python train.py --d_model=192 --n_kv_head=3 --head_dim=64 --activation="swiglu" --norm="layernorm" --positions="alibi" --lr_mult_o=2.0 --lr_head=0.00407 --schedule="wsd" --decay_fraction=0.631 --decay_shape="linear" --final_lr_fraction=0.0 --train_tokens=162500000 --steps=9919
MLP neurons of a small language model. Each row is named by its layer, matrix (gate and up: input weights) and neuron, and shows model dimensions 48-143. Each number is 500 + 40 x the weight over its row's rms, rounded and kept within 0 to 999. Numbers have three digits each. A neuron's up and down rows have the sign that makes its largest values positive.
After each neuron's rows, "fires in" lists the words (lower case) most often at its 100 highest values on Wikipedia text that the model never trained on.

L2.gate16:478438513508467529517522506488479458553495561476510445465465479538525458519482492566485502502575509460482453506473579541539473482553508449457407544498463458456588579488486547552476567491424528458596499526468413538502516483467551505421554480526531463574557536498537490486463480493468451514
L2.up16:519501484524467464508497450476483549500510540438421407480522389522574462471561498499519521424522479475457520492466553508478461462466514434546520548444467483463553520435474465507406516452500521526494522508488508518520449474483549518467513474516557432514555475500529452552578542485489519460
fires in: "an", "in", "than", "with", "within"

L5.gate56:488557527471489487447500530419518530498515533481453571534551532484535523460485424491461468424504566532592514439489498486495470511515464512508535521573473569512511472513534556477515483397517469555487512532454536522541513441437477550515512549495533458500437540475468496485569462502545458480
L5.up56:509546483539460428484541532511453548493422478477550478512527472457489499557561489500527442426509565485515510544543541564561531519493530483454475497519551442556528491525520545476552490514572453486468490533453523564514519512406486561557502545572526503520440429436551517563553482530520459496
fires in: "after", "before", "began", "started", "thus", "begin"

L4.gate541:540513496512490471451497507562576444514513516498508565509480530522583525480500546551535424459448456481554579521452534589519488513571472528529487518483495483454526490391546479442487447506545457514530479474485436501496511423548482573498506507441533481467502491404535497500493473531543463442
L4.up541:569475495536520543509501512513484490462422508533443521518516559486501510566516494521560447490490490526544532456463499462550511442580485500448521484568490422507484576503516494554435574517468551432520470561521469439509554438567422518478467456547552524515472488508490525499568472459478515528
fires in: "in", "to", "from", "of", "part", "year"

L6.gate503:469453545558492496537471466497533534477545517509507451578593518587469501524564419448504548476514466525549524505522556451467530472525554505511517506454476454531471485498489410548520502488488579476502459494456535506497529481512492494557584483528480459547469485558469506558524486475504447460
L6.up503:519506536512492500509523460498537494426454528478469486473520419521479466513482587549521530435468573538467443486516558434528529453522537484556600554464439485500498516502490462486521526430429545498547492545536563551535546526465557507460483538507499496548487519440414512455560485456513429430
fires in: "to", "from", "with", "non", "on", "and"

L6.gate554:456505467517457566506482503513454459533565498466497472460562454477422492463520509531521523485514459472505509472521532518604502515540446505561539543475499508492439482473466456521520429489505414501513508563518469454420511461514485442485499433460487528488519436458481490449409500551503478435
L6.up554:541578519467453517527541493499513509493560577446496492471467486502485453454470505487482471414490505484481533422573648519480549468514505535584464553477457407540474561557530451489500519553516451540522497475577481499468520454538477552515516509522458541485571449521501551569479487490499438443
fires in: "an"

L5.gate388:563533492504505530435554502541503550535551509528457486454490495541550433498528542474510463436541514478460490491489586520535573461498520464497451484494503451450497538536470490502606551584584528542563455505547500511532497510559562608499538454482499575468459486504481438452561525456458547508
L5.up388:478513484504488442502462417481444559505518510476458553528514469491578452438446447558509551487522535466495599494527517494480510503517446502498575423558566516583532541489441492517517440515545558603535509563466544486475495514531474535510529521478515434465578511451527519416489471446447494491
fires in: "with", "included", "including", "contains", "alongside", "like"

L2.gate726:502479469604485521466554437488479507440474516484414450461505489496464422503556469497492499488522556553488568476511511463553522488581564536466509551525476524527584512455460445461534494484456501470484425496598551500509576451457560513487499419532544530450474506376457569564467529486496495475
L2.up726:517530459486518505436474420498478484542463455502513500473600471464516434486553537470466588561510460574469525426514430506440489506488582482460428559467476486460537469486497463556499492508528488538492546453494576472408566498487512462550562463539509449487495480509534518476470571460503540426
fires in: "under", "as", "single", "result"

L5.gate262:529534409524535519520504503442407491473463425492536465500538503495493550465526464499523526489459499491444512412471482430529553457504519546480512570548489412563539495464509448543532493514482499445487505515482491517479482519465483557432432528518512505435573492536521446493506487485435555482
L5.up262:496527460504550546574548498426537509461432486503548558526485525518476533511463500418464521443520528525456449542546436480479469502492512470486518529508445575523514458454499515544504536633503534465514554506528554493548439510490495498431480456553463583493526526519497489507479452494502548490
fires in: "of", "all", "first", "remaining"

L3.gate17:439474504515551501479497593510519535462408480543547486533487538500501537456530474481529432512500485530574523453559474496481546490406510579611546563510461551443474480514570569566512454513475511511524504539484484435427497469509502515554542478463516516515521463508492454495505450452495498497
L3.up17:527512468535484503447553516521562485543433559485504484500454492471490488514491448493512436495449536517484552494533512515536515451495451479497454448545467537532530434505538561466514455502548543528459454577466468579494441485508459446483534504416460454426579559506552446457520512464555500506
fires in: "some", "total", "most", "many", "almost", "however"

L5.gate328:474480497512578567478461530479537483518540436494422549486476477481507498421533461457515469567516518456443459555466507488491532484399535545551508513497486567477480472445505413530517461471507527539520519472456481514540515516513443512442479490448529535477501469434518472473519484521445476515
L5.up328:446473461426503514397517516545503435491481501498589481502521490579500446561509500506555543471591475511456429538560534557474461510487530455456462488514465485546523459524547528482500397547484509498537498474557531524450438518431497496481488492533504477495430574421502514549550476464513572504
fires in: "which", "that", "this"

L2.gate249:539455479494495545446452435518557511526500513525512457460437559475524493532471442537514492519462511528530515523484522478507472510518473456474472532540520453505491486444553443465547454512528532523474411480547481474534551480519468445554524411455462585467500491500485510537454478481562512469
L2.up249:497473505501521492512530549484452495468476440493571429522437496540466514531529550420540420446497527544532519525548513505523486429549501522515521513513501479517541415502512522518461475468488489609436506488560480461463484475549526494478520524485544423546462501569476490490503513559621505457
fires in: "that"

L4.gate532:523473532489514470511483470466479513481440535449516484523455514496472521497534489539481529600484424455469456578572422420531435541468497488553566455543491509476480483521550516521492483524443497461503486546520502460540421455445544555593537509422474535466461456479453507537511484500528456457
L4.up532:591474458454568467497532496541508478481530508463467530474492455486530435543488467466477510547487518519452489535374572493539475447556540485443528507505482450498542509563529468516482531592505479481517443482509491425487515479478548525533491535470527477486507443465554500562489524550518468467
fires in: "or", "and", "of"

L3.gate438:513491473480487634562519537500551532555485444460480508529464556489438497469485547513487451478484455454501522513481525430521442553476413537498554487459547523572493521429523514502529493493432529531544533502557484432391484534501499510515545553513444542435485515449480492563544534492482534487
L3.up438:523504473496497499525456437521419517509554438530531428496505553498487508488499510492439492510514616498524472434497539530527475547540482451515429528504467500461584480442586470517488578479465545552496424467498497501498541538507472504465515527460489457439533550535526581527500466505467529498
fires in: "of", "league"

L11.gate719:462461479552412520444533531416506557514505539490440567460504499488463478459548548563557509442496522445477542457513555441511414481540407411496516557497462510500462442509490496479534544495554421463547473526479483440503499453529499485458451515475429525525594520555502543502449546520433432511
L11.up719:427542445518502538463512418459480517530527485438521502494515467528437425512488409537546535529514548507520468548493548491491560466530561557460531530466442494496464497489468487501515501510545475498471471495544596509500525492471426507567448502481438537429486459473517502565509445577578463499
fires in: "an"

L2.gate359:557522456509552445420511489429452548403456539482497479533514405496564520522501447508457445519485505458505475488493459470532487499464513468425491542511423503528561436470489550461505492511485469470555552486553537457470420535497527541455452544498484491488532518527502464466469551485484471455
L2.up359:526492473548570450463583486447504542517426486455481490523481409522534422475455512555477463574492504500477467433513470502486538493480492497438529472466417487517530499496537502403519497487494561450511531469525447466504494491478563620511481537518459528489533504476486431500558523437455543452
fires in: "in", "following", "to", "during", "at"

L5.gate452:502498508506521526507532504622462454458473488448451491490487504518494514463543564482454545537517470509451516418488541485542521503469516519420516524508512465556475520491453498542495457528545514517515533440597539474543557539540511535525521516594517539427439526508516474525522568531524450501
L5.up452:511475463525435528519502464473498524508473528498481585453573489428503530459565523488402579526449393499506519540410501413487510461504528485506454534515434471519499449514485472553518544517449534476512543487430414455483488584450471480511482512521541468513506536448415555491596485412546486548
fires in: "of", "to", "under", "with", "joining"

L3.gate229:385469488567533486453492535508504481554513493435410473515587479468557456506535464493433467555527497514543417539498536502556578507565483486542496496478454500536528556513513493524522492492553453465508559530536472527484549438492465500507448504541513508576527588509512501455528439451452507538
L3.up229:572498470563481515501507486500548458525584484415503457480464538575551455432521518555443471487483548515492540511510514527560460509436485495485508461528415511517547483469435491477478560466574480478575503425518540406487513590501461512539487423492555537485541595558492530465494476536445515414
fires in: "in", "early", "born", "where", "what", "at"

L6.gate382:486519465481463594588540478535514452477498567477563472480460443487460574471432468532551478503539541512522561474523484540459492480455496516532520560522497464480456552496478477517530510450552506567507491474534521481479470439555544466499420475531461508470448563545485506557544474505539486440
L6.up382:554548394465447527438515430528505470523490544498505483542508445523508463508559453512475472519490484561518464442475591475442535428489541471482508485508487477522469535589466436521457540502503471493493536433514516456449453408511506531518491555483536524476519522520510529582496501488545582489
fires in: "a", "three", "an"

L7.gate723:478538427483446559461559512492426538475515548463500481476412432535477500506479486489528544427490480523522487610474494508442492553464561507538484491491503524477528487484472510414449506562444506487478480530548513508542518527509493485516419469469499479568531481511526487454458459493515476468
L7.up723:419522368417461516409495499524474577492538482502502528510485491559511507518557515472553484494476548484459561564495466541544615511484508498509450542489452485518473531502494539497463535532536502559492566546492502496499482503523538487496479443479487459538514514535498514459484587481507596487
fires in: "that", "the", "on", "as"

L3.gate722:553532495427525492507492547462566536525522507426552472523503534572509484521533502476537448490528421523478558529474396481428501516555577515489477517451552411507573568449444548404491477505534521514530536436540450438531540517520528525480513534413566407505527497530573504494578502539496481509
L3.up722:491515470462509491526446573467520508532556471516507513477494507531530453497425564503551518489565349450484530486429509469524488395546471492506504513503527474496540561507472555512483491496553573480508520527513461492484446503501449496433435425532518576513451455490535539500484496587504519490
fires in: "in", "her", "his", "held", "on"

L7.gate11:411508465484516548433476477531455486447450550508561447494484547501507526499563445506504529503541553480580492549562553560553521530442478451543514482458468523509504427495483478509472503485516540518515517556521563510545517558469449445456528479542518543519555568516539567547457516552497530429
L7.up11:463508583600484559532516502506525521487503500449550487508443527463471522537499454452483445486465526499557477439435532494407532498448490485493508548479534488556511459528524537497465472488500415472476498517449564569467488532479496501534487537450506522574533535517521490530432523494521559561
fires in: "the", "this"

L4.gate399:532468456458439488464504494504521541454402519474515539476596498513445454494498512480517508468540496489478523473439582519507473447539566506527537530589442526462447522487543470429513506453401509409426539477511442493493550515524551509530440505482454493516464490488460447469470503388480472456
L4.up399:481544423470489407456433409471571530480498546444537481484555471541529466450469505403502532505467517496479420534461413526521457450512544541559509443492452536428502537528488477484520525487472460472536489568571430471473471516516511476549424455487470507511441488543501547540498592514502473444
fires in: "from", "by", "of"

L6.gate459:536522479473522514528541458416465497449467453488543502547527533500504477509462480496524504504500437570534556492530527534500528504453541471502493499490509506599581457442545544365482499469515536501464491476543512515588395549499551530448465488484517409483473512599532481381502509546523484462
L6.up459:496518492522560504476541568509511470484477575534510486497562519440501524549515526467459515478487538504529494445536503493531533505478511467501475570527511458537556544501482473536559445532389465497545459463449510526440488505415469566552507531514450509531579551556502437508516450499473474467
fires in: "the", "shown", "argued"

L2.gate553:570481451494509514557538485540436558490484503452546475561479525505443492464529517500547498509512514454475479457509509422471479477491519488567501441495479468513556487506481517450454505547454507439485550490465470439459459494518442527509510509519400541482418461517422480524507446498440500517
L2.up553:565516381504508522483543463450527522505478530542512470478511458509491436409567531479540540500538490577547408495541488510484533466493457567496528534511452410512485523489532453425530529533431537461480505464534462558471505514466451564539445463585511548433477519490489524412476446486538475486
fires in: "of", "to", "from"

L6.gate719:573525506480506472490519530468487541540506536524573533528462519468591461492524520517511501452626478578486526468508532542441472459493493512513462514576455518505532606555488491516544467496520467437498550471596479454481523525431512486478478505457495474495499512424536513466535427519464582428
L6.up719:502463474517538458522500524421478505497460402514448560485507439522493511468444516519483529516506563486474482518535491511417500498484543548490518441496446576461477462556487571448528457461483570508525492500508480526496464482514518540442573458563397469570486497480554528490575469554474482495
fires in: "in", "approximately", "participated", "foundation"

L5.gate228:496494501456497461468531494488498418524431491497442506488544496520529463561481469477523459512488449458545464441485560527565541501503490467408461510477470561446547543514489548549462505554416557432485467504488543472534516518482449421495547524479534503518514552535436561508522475535515566509
L5.up228:535505505517479518525539492524523478603454487451569561469524449486465470515512538461526483425452522508434516549467555562530511537479502471483541521510473471424484523482495485490525551520536549483565516537516455558487487475568428456420504525573447500484514473478454474495495569482499488509
fires in: "won", "as", "including", "to", "nominated", "among"

L2.gate134:526482490512480469498533532497424454479494435410502451512431468465459496430500479487548456489523520434519592492431560531509451421409524531514422536523482423476484466481525483525540526506472506552517523459559479515426580469488496454495472573557507487527465537528501501525401432516513587481
L2.up134:483474528548548540501428498493441487517462555457441558491522493535531495498507501545440621424475434483452496529514482547467516455493464524493493456562548487416483483445538614508529517500553525526445434566497452483501564467543498440495544500563477540517437453534523510485491495489447548516
fires in: "frederik", "free", "long", "short", "mckinnon"

L4.gate538:533480503510516520520468484485431485501513477529496524418467512503553475536499472511483461520541596545471455582490565479478449465466566485539465437537506438492525537461536497605452402493514499462597595472486483531541508529565507568497494573464506472516522532507443519496488459526510517545
L4.up538:534490498529512494432484533542484453521438470475540510558517483511543514474504533591473528427507545524501422476475512449532558432484450520486479504495504480498470558549435441553513477504537521595457437537511518523458468538486530464556510432535574513455531499526518580529503558480464446481
fires in: "who", "which", "were", "had"

L3.gate765:496499475501525546510536527503567553467529491514494445495476525528565458525511467604480516495497472559555471390550482524502502463500524441520489531491448517549482573492518424551541471498472567538504463508520460479473521400536518553495555471472498508409483524521507468515550498490539483580
L3.up765:391473449555513487538480460541531456536446558499519537518504498457591435481534534518496519465493542489496495545516483484581483426448435527564550493582474440466481419485463443511452472491578519504476554502474563545496453521498552436570534534504455514492531583499488512478480520535512502515
fires in: "two", "five", "four", "three", "seven"

L3.gate352:478545518517510470459537553473478471596501515499494452511523498538492524456605529526427464488522543493513450541495543520517513477510485542545543503443476532499458495458488542484450440520525510547490457406543456507520487497475584504534505462539490575447423508527569550549572597466566473494
L3.up352:531464476583524504519498503479543518450551519579481473465515516543499502571468433531489479460555591475472502377487463486490542475468484441505564525465516455520518463498534464546505503540501527460518454486520558496523530460474530517389443594573519548517454524493477492534538430430493498520
fires in: "in", "as", "from", "by", "with", "a"

L4.gate187:542545456542472544454490543433495519480470537540501470523496497573482453552494498562529502556528593503489453416529521528494481452509525507544506481477555545557560462514448482452527535566485521426511429522530487527471441539534486519451537496471543510511539523510508460540568567557603492445
L4.up187:436454455474525506485483489451451550518536478408552542532480540466422449508459496448505505562525508510479515466445469507480484510470552482429513443469511510534431442497476463522482525511463551488509502534515526513537519522519466535511451458489463465470573498531511419494554601544543448484
fires in: "a", "1", "2000", "first", "2007", "2004"

L6.gate30:486447408481504510462517523438525536491564533474535490480505500530545495472476503539572508508477466483505509488539457538575500457443578514532486551514430486470492469439481475557465477494496507502535496527510512526507480502502560468455510478501502519434503551432493491486534433473528503510
L6.up30:533496428572563508455571520497582510548481533478517456557591515498481506464625475503536508480546509480535494484473459413576507433504539471543484501579465482465539532456448479525495484554541505507466516488506522496500506522492466476414441529496483485446594524510511407469442492496481560460
fires in: "both", "many", "all", "most", "some"

L3.gate507:524505512553582456539500472478522473468438540544496391490509474477475537587546484472551581528509466467448582520438504461534510509466519492470533451539524460452575517572471501545458540505547526571529516482469457432503505599434537527452491477467557508425516563440515409520494519521546519457
L3.up507:525534493497549468508521502477531549545502499532446504422485494471530509527547520477462501501539506575478547488382556408482498493527493461434520432482536507501489478563536538486539532445546527506487515580514513566523451517521500520481512508516512447449512511465422447522471504507579421570
fires in: "of", "with", "from"

L5.gate465:553495484572516508484493514464467454552471486481423482466550543522469488518506385496476499563473591506477546518442501530414549495505527491520539475526508518503547525583457496548478481481498510498531479582500424453496580476495533517558509488482490515500530490465491515565557523508571572499
L5.up465:509578464517437440512464530526469495545528475514483514505502450498538520471506472465529474429496476421518508474481550462421541509465485474550577551468441548446500500478488488538588540462477535543500508528557528503411522534573482512452585471476518570506487483484534490557529435505546577433
fires in: "in", "ship"

L3.gate599:552473424496482517525526530481560478463478480487499519516462486536552614486507469468480529497463454495568499493496558470515594482470495489503507428526451567518427477532480422506525515526483563513505568492519518505549531586509511536560529500535437492548590437467538529541516505468514562503
L3.up599:522521518501493473539521419552481480523499488491503425567479489566499473486489506512534451457473528474491483513519495499512471433452469517520492481524500429537532531440458489524444475537518507515571512514565585550499452567553466562463478545552501526459496523526524496477491530509405543504
fires in: "and", "two", "these", "three", "of"

L3.gate91:540502489485546539488590508523478424524502462522425501474534532444534522472534467495515483520458526475506523564483543480635498505492525516529500564546436530558526595456466527529487471515485524467560483542566442477480510492530540490463494524470460540510538544450479492438500506475546491492
L3.up91:429488458456548542445469497487534529484503527506497562525530551525474536464505454549520408545458560412556530538514513473557452479518507478486499515515495542524534471432482426536446544427502463470549482489585533515484548556547572429485495515513518493428495592490502477447404514503462496548
fires in: "most", "more", "bellator", "many", "almost", "especially"

L5.gate589:511538494452470551433498553482559539452567487476471531479528524584549423461514424492500438529587463512471481575471425463556469477484505524545543522522447488517562559451547463486485493507519478487540479480601510395431482437492488503511402462485481536478442509424474428437478427489500470568
L5.up589:617486424450501546491413557550478471511538555523505500470502454603479489534477515470545411515493429494499523494466553525502499522519517513505566463512548508584531437511554494494427486533421505493415588414523477498545477567503504509415491492462468488508495499546508534558469510552495535484
fires in: "who", "which", "that"

L6.gate478:498482467492497439508450534436493461513479462405550532513501510471519543535467497436538498483504448501532564479471473496470491549490514505488511502445499448528492512499511515606544433469478525568525519520501453562446529529594392498519489502456507449518524470405464485550539478540523496504
L6.up478:501457475542484467483463433457493487482481527565518467514525488496535456454507520505554489468493483444403529457471538476547523497510538504481549563491361427473466484524499439483507586528501406510539432544563543486484546521579486478418463432530483515490548513456482535474490518508471457459
fires in: "with", "by", "that", "as", "would", "to"

L7.gate309:443552503422466534550516527519471449502562564469532510499547538492482482524534520620510460579507494476554554545528579446574479569512484565508525540469506480498486437433509465471543527441442443479510533538498567517485538558481484492497489541485487515486485488486566506438396480497488581479
L7.up309:433511544513512510480492540591478496540494510458427511498525509617533436523412402469514509506449485431516483482473516523525478583446508590471483490491468473470469468474504470472486522519526502521439490550555513521534560460431527388478558447472497501568531486479561541510450452489532492554
fires in: "their", "its", "his", "s", "her", "they"

L5.gate155:603523587513570454578515517482502555426467488430531474543478533499423585543466491508454545509518511550462478505507487415471448473446481484556474554502509471522487529543513479524540534451497456447514450527533476416491525464511529487498470422467517471443484557535534447594520464430542558502
L5.up155:530480505570497466514478445449508467479534479453577480485573540572508431510485521469489479492510476500470512491475444486465504456519574448515493486496508445500536459449514454533528487465497486538469465538585456393539494423539459453575518420549443506573495442481532476488547496513487479499
fires in: "and", "with", "help", "or", "by"

L7.gate410:613513476519535507461482552490498518532542540558533501511567420621506437439529517497450498522512507495492561529460477481577530478521438544527554556469493506464501443407468426522533568523432507479449511483490571529477487514483400528518537451487470564480508488532516522520487538529508502489
L7.up410:454472573485560513537480420587511493484585520532455504479518501561481464575456462533526457508498493561469552567533534483526515502512503495468592514534496419528465499502554490457494494480462587489502577497520479528551535464492447513528530533495421428544610459503592493555508500521523545507
fires in: "and", "density", "but"

L3.gate429:537442556488498550517533475484482554454462446565483496455462504533484496551473493531420505495517520545469476512491522545474505536484453481500523487500461560450476473561470501580530475520458532525580565509550476534460578550527507532504484510476517463509509498524503512423570495523514437468
L3.up429:487520485550476524543462518479501429446476510535514526481506448413508538432473530521530553454485541504433468554486500489531459491472541604513478481493501502461500427530503493510487532547482522477570450582490477485511401466519533471465463585510470484507513478483588509485525460486449523487
fires in: "was", "had", "this", "is", "has", "were"

L7.gate329:438515502483447502473482482467491502510404483475533435466460410506463530524461540549517536570481506517555570530473555496534490496508486497502501551454508479501454566529511515543516461528533578520485452458509475483489552501474467516465516476481504506480559464562605484470467566521459465408
L7.up329:481517476528471572494449540523533520519518515538491529482488472504501473458526482495514479552471461541477486414531493485503557543522450456550379529486456549484499521432477466441490609437552478494560465535554457474480464409549515532513431496528469528474506448508557453504569512453476508516
fires in: "an", "its", "the"

L2.gate757:534477492469488514515453498498495537463563514534504446487485527540481427501525525519520526552446449542485442577508507481565539501509478514530574512486464554508501419488435478438452522486544500547461550474536551433554492573550539513484490428548488498499531555474517559412434468518496525537
L2.up757:492474455509467523487526472557414472499460426520510549466525452535488419548460470482479498564445417492504445512481495483518455521448524510577527522491430527447490523443459473480431525448490465465455533501513507491560495578480501553458472452560462434539555531417432502449415496532524534537
fires in: "which", "these", "can", "helped"

L3.gate280:481529485533464521476440506470544486497425514509542470466481511567539522494505405453512529415435503505532513473460547486586483514560568493479437556586443480459523523523433533458509461458466494427604436510445499502518545537484479522518461481513466444534495505477569478419494478397531510515
L3.up280:506507473501572503534448511473492511588415499539492475622491519518520481455492501408506514448515500421587478452487451525520545505520504531530563527485418523479493479513501493547544541512503578476563484503484534549471513551494500473453545534514445508534493480466490444469519534461417515497
fires in: "with", "between", "to", "among", "like", "alongside"

L7.gate518:508608459524472486480487516558533498471482490535528532508474503490516418559514446521475504446483494434536552445509476526521449525484459486571527466414473493459425514453480474516466476550488475512440510502538473448543494497438546527454474545586497481500522525557535459569504462521518462500
L7.up518:484504565451548518472462527554546504530451539479499476568481505538508530534584461515517482462454515501597594494522580468517469550504500487475491440500454487477493533532460485545544487519442502484561434551438495533480458482502484562588448454507532514583514516479443433455419484492480497466
fires in: "it", "the", "this", "both"

L3.gate382:455559446449487533480533452507509412492523473486449524554479423452462486555500526507434565503541542516497487524542481550429492483497474485488512549477452462512460458514411527438522481438570520454461469470582480509467530547421485491534479478528557521504474482442627431523523516567545500572
L3.up382:552508518453443583501526539451557509504499448580439525457458452534507451510506606504520472514522438510544544501493514464490475563513517519470520507412462498491406442524558521571543484490496545564518503499525459556516568480428476372515504460495502473486517531536562533561491511476453499413
fires in: "her", "his", "this", "she"

L5.gate261:483578438468544511472496568448475503528512562422504485502484418486439524583514492537471514569490502523482432516493432505461541522510551485512510493438461569517511492512572509422477500497533495532561493510479538478524511432504497516513469494533507468514528598488475512558492471453538527534
L5.up261:478543414557485509520567547564515451488455489439511536492482506585452489526592509515493459495519516461476497526544464588443637509499456468520521506511540533479496549459502487516507542556526518590503495496591590429514540490503445534519494462487477505482458508500567548524494559490558471448
fires in: "in", "on", "as"

L5.gate253:470524572514413482482478448481518517509521529498448466503523499504512518515505507457466415518508480493527572455442594496514490454492450451451534558422496537491527483451532544521487487464483464488533473572471599474464490484548521495533494492506511504500433480494545498470601519491537463550
L5.up253:450393502470544512458429580558475440507446581465536516522493402469439601538430472479507490484477637482542442587541519476489451525455449526468528542460471436533474471546502502529532487502508489450526499522458562509565519478544484516456504474557527555452481473497496546495504508497490463486
fires in: "for", "not", "with", "entered", "due"

L7.gate685:510506470554484526476462432512518457466412484477508522453495443545527499518443477532529479574508566533541467486455467444552491478450540478424505532545492548418556543511594473530496503533523472518467460469442556531528525508511508511514494562448563467519507468514503509475500444553466442521
L7.up685:559464517405557513568428490539483456492489517513461473534416497464474489556479543517496448544505561501515513486551485472536483459498491444430488534530479481493527514487468518481486409504482546504560561456529465525556541515592517547496504472529586566502472495536551467444556488509538401472
fires in: "the", "to", "statistics", "s", "cast", "of"

L4.gate672:506505492531491448543415519477506506572473479575486483469490495488513470468510453497512539493509523481528492526468513518555594473487521556479554575526478542434507443569463555516535482495540472459475529539469529501475515516547491493473516458484616537479522556483518465491515457516471507496
L4.up672:530511559451559515523543541505490544521539433488508469527490463541557473564498573441498541530504495429431504540464495580532520521477510516523524568497537480509494478533537500535518452514492444546545490502513504536523509486508570536493535538503550507566553511542524452481549488498482507523
fires in: "by", "to", "between", "of", "with"

L2.gate387:557538427534536490468434492486519506444528527487501490501461555583479412519481484511485551550463452529443464530490504424490516515508470556520531503540470527426517386460472512495463468501455503528486443501492443448535561484442520437541501493484513517510437520529501469493507469552489482552
L2.up387:459535435437503488478517488485413513494497481469500476513425546463543430460592511510516525574420473550524509466518438498489525447446568406455532449477441507488492521389551462568464493446438540486518563481555484492442500464469520427448453487462579482527497530499521452524463479509519501526
fires in: "that", "who"

L2.gate648:557448503584540526451482523462528454484430442482498499433564417584513442525411485509455440521486449560527502450548474432546527457466472460482456449470565486533493493544467468546575496433465548546507538507532544545558481580505551462508527504552571497489514465457476537499485476522530511530
L2.up648:484514410470476412544558513463525478513486524504523482514535434527563490473450465467515454496493459555579435581503543520545511468470449470521511547500486462441595513492482429434508587500470548554543543472458508511489466427536464490535533497470447534537497488534554465560489537484513530500
fires in: "but", "would", "did", "however", "required", "material"

L4.gate52:522521474560558528485547512500392483523471526428497481489464464460586579578484509402454451521459494537434452444525499562462451482499523513487477481413501472538511459474533557492458552503489557475429445496516552511486457588506515560498508530425511430484513446442511491534455543433500478516
L4.up52:440529456484516508511483529499461488421524467534503527443483548447439477417563517469481464539509518497437457535528433593548561481575496512569540490525525488515490449497426502462502535534548467511499465583514528507511506491577488523491536539555550503531471458468530501489547537545519494459
fires in: "as", "on", "website", "time"

L4.gate692:517562491550505524497483568416577468490525501504469526435436464510536519433517456550482461539467476450465439444374423511514497503564435513509464468474450515511433516515488534501527510504471522492504565520517512501449508424567480452471491508529437556491521469442521618500546477499535501487
L4.up692:515504524519489537532514566445549459468552517497536468550534438543427473544531556492550490557531473468444491472437482554481507572472528534518479516474439516509467490511490544507527488460480514531541519569530535522523552545546398563495565484477428442457573499521504509580530445440571503471
fires in: "in", "metres", "yards", "km", "million"

L3.gate283:418510465502523540495522511514445503489496486495461534477548504478543505540517463530479541485551485485461555453485502418501511471531551461472512456561500432462502531504532554551481509547571501498510508609485508538507542460470497537531430517574502495499526552443571605506515523487500544531
L3.up283:495447504551476493464427423565501484495441524537466486507534500492468553501554481458482473482523512493523520467460544564510537511460472515488471578475512449425404544437463444518605451551505485500482500471585531505548481468518537528470498502555526577506527477473547483457482497457514528492
fires in: "with", "where", "contains", "for"

L5.gate599:549518490471534505448509444563516471470490586571443471522544480571429434525539439431531456487446555513446493523523454505468526522561414585460478553521470510509514467498531561571537475529426513522540505472496503543604521544493493475526512488434455458493546533383553524526543496448465517501
L5.up599:520557558481464492470504462476461456438477590468535557509514494510479492510562590450509495509514525550514502457561503495469555521492496453525428511469460461538513495515529535475493508413481618527469425502495463444496490500473559570506479478446501545428482443507492498440424527452528540489
fires in: "2015", "2025", "1995", "to", "that", "2005"